Part of a small language model's weights.
Size: 25 layers, width 224, vocabulary 8192, 17.1M parameters.
Architecture: LayerNorm before each block, learned positions, no biases in attention or MLP, tied embeddings.
Training: 543M tokens, 4146 steps.
MLP neurons of a small language model. Each row is named by its layer, matrix (down: output weights) and neuron, and shows model dimensions 48-175. Each number is 50 + 12 x the weight over its row's rms, rounded and kept within 0 to 99.
After each neuron's rows, "raises" lists the tokens whose logits its output raises most directly, leaving later layers aside.

L10.down396:42 67 62 44 43 59 83 51 46 60 57 47 54 25 48 56 70 64 58 64 51 55 32 43 54 46 71 48 73 64 52 44 53 30 38 25 51 48 50 46 66 43 49 59 46 37 63 31 71 33 54 46 56 48 44 43 66 49 58 54 39 60 56 50 84 57 60 49 49 36 62 40 45 52 42 57 33 48 60 28 56 58 44 68 63 50 40 58 36 28 56 43 61 41 46 42 39 62 37 37 64 39 47 51 66 57 39 23 53 51 49 55 34 56 42 49 62 44 47 40 63 49 09 53 47 43 50 58
raises: "ography", "ions", "ics", "ities", "ology"

L11.down725:58 44 64 56 53 58 48 50 44 49 51 32 55 50 54 60 58 51 65 59 54 45 58 73 48 51 47 44 35 44 49 56 50 71 58 52 62 69 74 49 55 75 41 45 63 35 53 66 52 44 53 59 51 61 42 81 41 55 45 55 46 42 64 43 32 48 48 54 33 46 77 48 60 24 56 47 38 51 37 46 55 64 62 30 75 63 64 54 34 45 42 13 42 39 53 44 42 57 59 34 59 54 59 51 50 52 54 23 54 32 53 71 39 52 33 38 68 39 57 60 50 26 36 60 54 47 52 56
raises: "ties", "cs", "ty", "zing", "ze"

L3.down212:45 21 45 43 46 52 65 36 60 46 53 66 66 20 59 36 47 48 55 73 45 60 50 57 66 56 59 52 51 42 38 54 61 45 57 56 43 41 40 44 57 56 53 50 57 51 38 35 00 52 59 48 37 42 40 64 55 70 37 62 47 55 42 43 55 62 64 49 41 62 43 62 49 46 39 54 41 69 20 57 43 61 57 55 31 48 45 64 36 44 50 56 40 52 44 51 33 51 37 62 50 53 42 42 70 60 62 42 36 27 51 39 62 43 63 46 52 57 49 58 51 37 32 61 45 64 31 62
raises: "ven", "uation", "cess", "duct", "onomy"

L22.down115:40 47 41 45 47 45 59 48 38 58 55 54 54 60 30 71 34 39 44 62 35 64 41 46 60 56 49 58 25 36 72 44 39 71 43 59 41 35 38 47 35 56 55 35 56 59 61 53 53 53 58 49 57 43 34 71 50 50 46 56 55 34 70 43 58 39 70 57 42 65 35 51 49 56 51 56 38 54 32 21 56 54 55 51 46 55 33 70 44 54 61 48 43 42 53 42 41 54 59 83 73 55 57 84 39 57 21 53 49 38 63 55 77 60 55 49 63 51 50 47 44 62 40 54 44 53 59 54
raises: "d", "g", "de", "go", "da"

L22.down855:52 58 35 49 42 49 55 48 36 60 40 59 52 57 58 64 45 56 31 58 46 48 33 27 43 34 32 69 50 50 55 31 52 48 58 33 51 51 52 41 51 53 47 45 61 42 49 45 84 37 49 54 56 31 82 45 44 61 68 71 51 56 40 52 59 55 57 74 57 37 38 50 72 62 45 57 72 52 47 64 44 41 45 40 35 79 42 58 65 59 61 43 53 47 64 43 32 48 42 20 52 46 28 63 58 63 35 42 53 29 51 54 58 33 46 53 46 59 59 52 55 40 44 69 73 62 35 54
raises: " arrive", " operate", " reach", " participate", " represent"

L16.down872:66 38 37 33 42 48 38 47 62 54 68 45 49 38 54 51 47 44 75 75 30 62 17 53 49 35 50 52 60 35 34 58 55 24 49 59 68 62 39 56 61 28 46 50 56 53 69 39 41 43 73 37 59 33 59 51 39 53 60 56 44 37 48 51 54 39 70 67 44 47 34 50 56 27 53 66 61 27 49 48 64 59 59 28 39 65 55 32 61 62 56 35 38 32 56 73 58 47 44 51 45 72 49 40 56 66 63 44 32 52 54 43 43 59 50 48 38 56 59 49 45 56 35 75 68 64 62 42
raises: "prise", "born", "ried", "ulture", "cest"

L22.down120:43 63 45 60 54 51 50 65 63 71 43 46 45 50 57 64 66 48 48 50 44 52 49 73 44 36 42 54 15 47 69 43 32 33 57 53 65 60 63 60 49 43 36 34 38 86 47 74 50 47 58 38 39 60 34 52 46 55 39 53 52 61 45 48 52 45 46 44 39 37 13 28 45 47 38 58 61 65 49 55 56 45 47 46 46 53 39 61 46 54 50 50 48 50 56 40 50 40 50 45 40 61 56 43 60 49 40 53 61 34 62 36 60 32 62 64 52 39 27 54 32 33 39 33 50 25 59 40
raises: "an", "ator", "ian", "ated", "atic"

L22.down236:54 48 51 53 34 55 48 48 36 52 50 72 62 26 57 55 45 57 48 56 58 47 51 50 51 67 37 28 31 62 21 62 55 59 72 50 55 36 51 69 49 21 56 56 55 42 50 22 37 58 37 60 53 36 23 33 51 57 40 51 44 46 47 56 76 46 60 44 56 41 60 59 28 29 57 46 38 29 29 68 52 44 26 51 41 57 40 51 40 23 40 56 33 54 75 51 66 58 57 50 61 56 42 36 67 41 56 53 48 74 65 32 39 52 51 51 40 35 53 62 39 34 47 46 69 40 64 29
raises: "itation", "ging", "uation", "ues", "ulation"

L3.down468:44 30 61 52 41 41 51 51 38 59 67 44 52 43 48 43 55 70 53 62 48 69 61 52 38 42 50 74 40 62 44 45 56 43 38 40 54 37 66 64 72 23 56 48 53 51 35 26 35 48 50 37 50 56 52 55 47 35 48 54 33 42 44 11 59 51 19 57 67 60 66 69 27 44 63 56 54 55 61 51 50 44 74 63 57 44 37 67 53 52 30 67 51 55 38 64 35 52 30 40 47 37 50 44 42 61 47 58 52 53 41 51 56 65 47 46 58 74 47 52 53 62 45 47 46 50 38 58
raises: "ural", "oria", "ional", "ive", "ure"